From a checkpoint of a small transformer trained on Wikipedia: a variant of Muon for these matrices.
MLP neurons of a small language model. Each row is named by its layer, matrix (down: output weights) and neuron, and shows model dimensions 0-127. Each number is 128 + 32 x the weight over its row's rms, rounded and kept within 0 to 255. Numbers have three digits each.
After each neuron's rows, "fires before" lists the tokens most often just after its 100 highest values on Wikipedia text that the model never trained on.

L2.down11:147131199134114121116121185096139182174107142093146167146159153104111148061116175130187108152096104126155132120143108108104101099164130117145165104012116058109153123129125106105131171126131148156170076113079170133130146166087154223080129109124091114099085117140114135181123097189193090154099119131115163119117108109111088132124113095174165149164129120060080111123131115207144144115155
fires before: " ", " the", "stit", "tern", "f"

L2.down501:131127123090141186103170105075136184115191192148131161160060116207160089129120143115161152158161136105128109103138135124166097131100126109100197079189077106128105176110103077138149158153112176124066136115149044135141173096169184099144110096129126108192154092138089141115159147089139141148162078154150133084163084197178159100139141080083114075171119083111096082126140111129155148109160
fires before: "f", "st", "t", "n", "c"

L2.down560:131103130103095149151127121148148175112120086137111137071120150152137175154149131135134152141104086146148121051054163137110106144141119138184125145120105148084150055138133183188129133149155068077123137155171091161115127133158133121095169099105120138108152156126103117163189122083137163069135162166187152120081109090132151143193113122162168075176116070119152173104090175053160139132091
fires before: ",", "\n", "s", "}", " ("

L6.down753:082120027083162120137131144139167129180203107121088155122068087113144146099083096082140101182139117163121119149178076119095118076158157121191167101099122150184098137120156107153086139157174147177136166172168177134123103141101081130174065118178109138144120120107179161091158126161092104156100095119101139109161070108095117090081105078143091140105120155163116175143139131148163172141105
fires before: "1", "2", "C", "B", "G", "A"

L2.down99:132117100101149169129182154071096125140103151105143127159150110128145129126189171126185140133139115168149088113160113170189113198100090157132155126103128143116175076131109147181112103067106163189111121196123111170105099128050136138131166130156160160109125111167155125138073102186175103089123102095080190091144152123132089114050054152107170114085072145139103140118156114141095090093130
fires before: " ", ",", ".", " and", " with", ".\n\n"

L2.down674:093134231145127047131174119102183176109156152152112098128115119085146103088108196121112105123136106108122142115133100136152195116094154134140144152182101129109145155104115177132136182095097124143112120196150126102102092163114098094161090106125090134110152160103075074137126150156157092098168094170145149160066182117173090155097124091171177117140105161115104114104114111196101119100176
fires before: "==", "The", "===", "-", "S", "ade"

L2.down597:122132170160106119105049134168153149118123126143182179085117184175112114132064207178088094166133175168111135131105178132148150120197127122124088107173129155167145115164112088083106150145081128084145116129118104122087086124120157167126132117133182145113096125171134096096124073113105085140116105116154101120098178074095117112145153164105079164091156093187131135101156124178111074133115
fires before: "d", "m", "v", " the", "j", "am"

L2.down201:089078119146140092126180156111131087139089122127095133134147137149120106141136150106137060210141114139102114109116100112088108158129152176029093079140133147141086111079116093103109091165141086169145126084147144116182132162123102085143160089111187080104112088108172156143114114135155079175117116097127125118141144118119137134114166163092073159120054146155127119133134173159160124162098
fires before: "ect", "oin", "ust", "ob", "ow", "ac"

L2.down75:138184062139136154118106148121142133085159123117141194193147185146141091087097119094107147121136094148212047159187123141090139114106128168131115163111081111151078157094100126096145119138134132169190138141097226131185134156067146164161116156112147145138110136099157079062078147140085155089098095144069130129131087111129144141129180129126130168073096098091162158180143136079154143139074
fires before: "ied", "y", "orn", "f", "fer", "eb"

L2.down723:115101138122124193100136070168128120129167095160117093064102094165066101167153118170139156150145096151142077055163077152153135141095096181132118119042094141159164149114060091090140152187110122091087148101134145153175122171119110140141103142169183125050085146133091102155156149143103117129136130185148114093096089107153156129114175176113041156133098155156137112121084115118152116134199
fires before: " |", "\n", "$", " m", " |\n"

L6.down90:055109118114148141146155067128129078125127131185119116106188140129111126144138121160081084154156203178193127120106172110193120159099122165153190097125105098156111143107160097140091150183167122129104145192077134155123150095126106080117070124116101076180135144162065113096067144164148156135075154112129129187116103090137149149155118167127114171126166130164102103164109109086163092131169
fires before: "1", "2", "4", "ed", "el", "3"

L6.down725:134161119167091117119155106111166152120130115154125149162112148062111121124183093098125121115154111134162114133158121149062148120169146132107194134079117163119130135148118142090128136128124121073110127144131145133146076146124104084149086096092174135078186133098115125130111172113138135113181054133160077121079156115171109143047140058149134138190155139163167146191125148129153151060056
fires before: " ", ",", " |", "8", "ic", "il"

L2.down450:121185059172184137082128100128117090119091068086090124130085119132114043148113179106072185170093127123167096171114168112102112157126172111122083170158081149112148184134082116164122149132095136126168134163094120106170110155144160106138092131140102139158153116187157161082138100127086149175126102092123148150127165112187138106117112127130134147084126071220137128151168100097131152192107
fires before: " ", " |", "=", " (", "==", "In"

L2.down491:073149152125090113165141110149105082203130124150178151071103131186096134136093155188108104145129161191127170144109107099101164142119152141173104103094146183070084153077108091172153128095105107157116159101051180083161098125128098079111096072111140066119131077167146085069110140075103152130070124154127123130122125152133155101109160133123082157159141163091137108143112136122180105133084
fires before: "in", "ack", "em", "ra", "r", "ain"

L2.down648:081160150103139109121116076137074162149095141115120143122111127147101103075126060147141144094152073088162097066092111149177160122117118121140158155086130132082103127137147145046146105063110149191118053107135163140171171137127164074137069109108123153227108135129105107125130144161115165129176135104152125107193140116130160082112155111151140184187183114158100101165149108091123163130132
fires before: "f", "y", "g", "j", "p", "cess"

L2.down751:116161125100176061157126103131184150132094148096100093094133112152106121144176125127055122065082135105131095172144116091141123156123130092121098119132144127137136144123151165106151155154112113101058113142178197132089122106115141201141100088132122134129110140140105158153077132128169117073118080149087154176152132133156104093120144147180150138101146128200128168139083068148178145126180
fires before: "==", "The", "In", "===", "A", "F"

L2.down392:101154144113143146139055168076066113071144144113171152075042119127146084080114201066120137136192097119109107143134199092117126173146177086143151139110148163110137146109104148161111161169157115154124110159120150146129114148116182068109139084134116124102182098176109136077123101096102106122176117182156186086100091041155100165141142093114111105125079127149098133116141144116150106169116
fires before: "s", "ed", "ing", " for", " of", ","

L6.down333:218158133127073187127122139107117129131161142105098158122118164107157109099146147097169142155114124158080153161120132128145181096124148094129108195098115085147143155122137153154196132157119134107086157151157158102154113121108121157076101153080166094136135153117158125145148177136071166051111117122158127098134126106124156104116094207073023115085162107122137144071091191121078097100046
fires before: " ", "1", "ig", "ant", "ear", "ul"

L2.down188:117114091152134165137127075079155081086122144136175144171189078161169131110133166167149100193160109129092173096101105145110153152119121122169123099128190128101142119139199130106095125139125103114171135077139119161173144116117096122136119162133174081157097134162109100144131139128127078090139158152097071099146114141122108188158144136103076142127174076163146094082116112130136126155082
fires before: "oin", "ect", "_{", "ust", "ob", "um"

L2.down254:103158106122114140147114097128088134137187102134108146101061146171086100107123070165169164178145131193136115144096151131080123107091101171105099153155145129125132136103129100175173169111037145137139149137077104138176130146174185109149108163121093176164135148081082111124064087110149097154117187124146084071114090140127167084164092183185134159081106168107154115090131106121119141152108
fires before: "=", "==", "A", "===", "The", "In"

L2.down326:112119135116081134123154145128156074119065193131159156118126136145097118135151124094132119164177105170154121134097124127142101071161027097082132146101142134154136127160173109079062098158158183164115152166110085102125124096125160159131097117085146123157183184120187118127076090133093084124123101070075154129104089107111160124134133037133185080097117057131121168135174159194141146163142
fires before: " ", " the", "f"

L6.down358:146133163111100096097125105176140140143108155090154103101086116182176117093152182110093165116157114181076137104161128118077106120161146207147140217093140114143166178169200095115119148142080169154150154121104087149094114151148176127153131125111068073193113166133138171137108133113091172147060109123174114151098059090160126105084159111076138118112095127134148110091149147199131133113184
fires before: " ", "ot", " |", "ad"

L2.down633:137145137148101173070148060138174096176126136127129114142146069078088157134133016158126077132123128124137096164080061111098082090106142157194118136162134153068098093107101127154136129205127152194133177117145126159127095090103179109154129146096156118056168099101148138109134127188088121123144106081123119169136070137125093142136130143152049101132142107161114179126091167154122134185105
fires before: "v", "t", "f", "gh", "du", "j"

L2.down605:169133110146189091148155124118142054108177093186147075195089173122155133074095109124089118156154142156128134077135109144091112128104139109186108104141148100136075112157071075120135135155100163135082075126144148136055126089126098117217114160084137153145078100083156152122122096099144140137110136109076135135118121151206180125177129093134092096136108091118110102113122101095103157108123
fires before: "ame", "urn", "a", "=", "ire"

L6.down404:133109190162173097149119115137131106120047118129052067120070141063139135050142125166144161195128130132142110105107109181157142152161105107105130099139182122120103111127130165082048073127123131101109154202120146187147091169100157113095116116094146103155174082114092134136166173110146170111135101138115098085095145153055098142112191114092160066137150144084124135125104133161090119164172
fires before: " "

L2.down556:108172124108118181140139052176118110134051164116103075109095199102100097120091047112101125148099182089098190110122130172144108112126095102108122125191190128188122086121130162086125140056188140116176111155153123144137114153103136111109125118094088182149102111163157148118167108176083151110107123090078128164133131134115127066132146128160103105159116134127130120122174132119124184145088
fires before: "v", "f", "t", "g", "j", "du"

L2.down672:156103103186120082160155123113067154140134166115151184075116097102177101062142171196126152105156084119114099146106085089078166122117116132104078095086121148147108109084158117121082098165117130217095129113120172103150117109185151127135186167125141119072156066108185075139119136096069134132091142125028126104178163165101160170109152175120100149139118193128089109138173157166167087149082
fires before: "ain", "in", "ra", "r", "ov"

L2.down483:144115120071183122117148118122146204191090142095109120104171073107097127102174139171135171164053115153124180137128111172091152133123139090092127122173137146140110100127116136130102123095098086158149102130074004117065091139180139150121166117128134168122176111071122084105137160147128189158146129154144213087098095142085110075141214140184101109160155162106145144138127118129116141160176
fires before: "ed", "ment", "ction", "ice", "ce", "ic"

L2.down142:123159107103070122135083121157115086129121117151089162154118113099055145191145145132162156127149075109184062104138148168095104120084113136118066083117115074105187111088105162128136123173130161123118115087116139195130097110116087174126149144090184117104110137139077092206116122144142131182133140100117167115128113183100071113126161128125124105092063141168112139185140112094120108128142
fires before: " |", ";"

L2.down412:074144090175093123126152125167132129156153125140121147153093174185120126143127149154126168099104158109159156110134070186127156172093120084062174126085168136089157166156138143116136125110117123172092121071183091093139076090132178108184155075108108141115080136131169206113080148134088110101062159134105165150141117119075079141135123176116090120119123100131102124096156094115081136138110
fires before: "ied", "orn", "fer", "y", "f", "t"

L2.down624:110144143132047119077138077153160117122148119147175062148166162128104086154153219070082125130132157111091105132171120125120138151138104120083102106170111077175108100122094128127142093125077109060135151139137097115094124160092125134134160115205200109103077152180134127123136128189104073125108145130121137094110139120098139141124151142143081160152108127183045138097104137148138159123110
fires before: "d", "m", "v", "am", "el", "j"

L2.down416:128148130106187141068102169185145136076088101156105054108080118129078128087145150126131168032116133121091146186119182129123125102108084135113115131102137105140160098128095103162079090193117144103141122202129180145096118161135170111140127148092106153083120096100132166109089204133185076112138115155122155135093104149104167118182121089134147128169089144131079087137103112117136092178151
fires before: "ame", "a", " a", "om"

L2.down74:049092141178132081134103122142111153125177133161145124104122163149107181139106196090110093116111106109127045178136147128115118109127111175071122124120117102119163115133147209104169090147133135108144170120110049116162089123087116036097093129154154184151149118127189117115065132084146079160207148158124097099181146176190131089116116151119111104097123101103148101151089113131139075128150
fires before: " ", " (", "-"

L6.down166:161127099091088129075067113103143144164139158096149181147126126160137163216130136163078097092116127076123125183096129124156152057142091133167136169139153121108144145156121167125118174081072167208064095183144167101149068169110087100194130146134080095100129125078097108141079152157131133115151126089144156110171103086084120126125139142131107158123134157140124181137093217117122164114127
fires before: " |", " |\n", " G", "ic", " W", " L"

L2.down581:125147141152170086110124157099137131171144090138104087185148095165129125100097156118110123175057105145086135117165085094177159088120195147088169104120137151179145156158073139152105130027127172112137128152118145125137141150079126203127140116116150144145090092163201141161166107173080151072103078117109097080101077129133138158117131088142145153103181129161097140189103103064164156169128
fires before: " ", " G", " A", " D"

L2.down200:133082100146106191109107145055142100155149101154127119161110133129072131135137093143142123144165094141056139119123114118108112084049135121157131118106138124158165136092176179191139162231174152098132148083098150146086153112176099084170138095136103097148064124108055159091170155163126154118103081165161130116115129070134145107184107108101175111114110127146119093154186136188156116128117
fires before: "t", "it", "c", "k", "|---|---", "ion"

L2.down579:091116094161103159128129139127164136107144095110183096138125081127086136155162093150128073173146101140114165156120099138177158142123123123091089112121146124158158096105081164149102138139135116083152187153108083131166136131141118115136127082153115131137101116149089155168152158110015148132103140157188131154157091138089143101164161068092049152111103129113112144115138061197097127113118
fires before: "ace", "ople", "at", "ay", "ac"

L6.down307:181122135158183163144145109112103091193098188112091182075187128137137119157101131103108141130145171194154089163146164212164123112113162150129041164148160143092077106110104091075126132113130142150134094118197123118113129140150098162208100196092165117126192099147112165115132100156085095100090159087123149109144114120094127119146184094149125161094129131137110148107128108143148142107152
fires before: "p", "t", "-", "pl", "ist"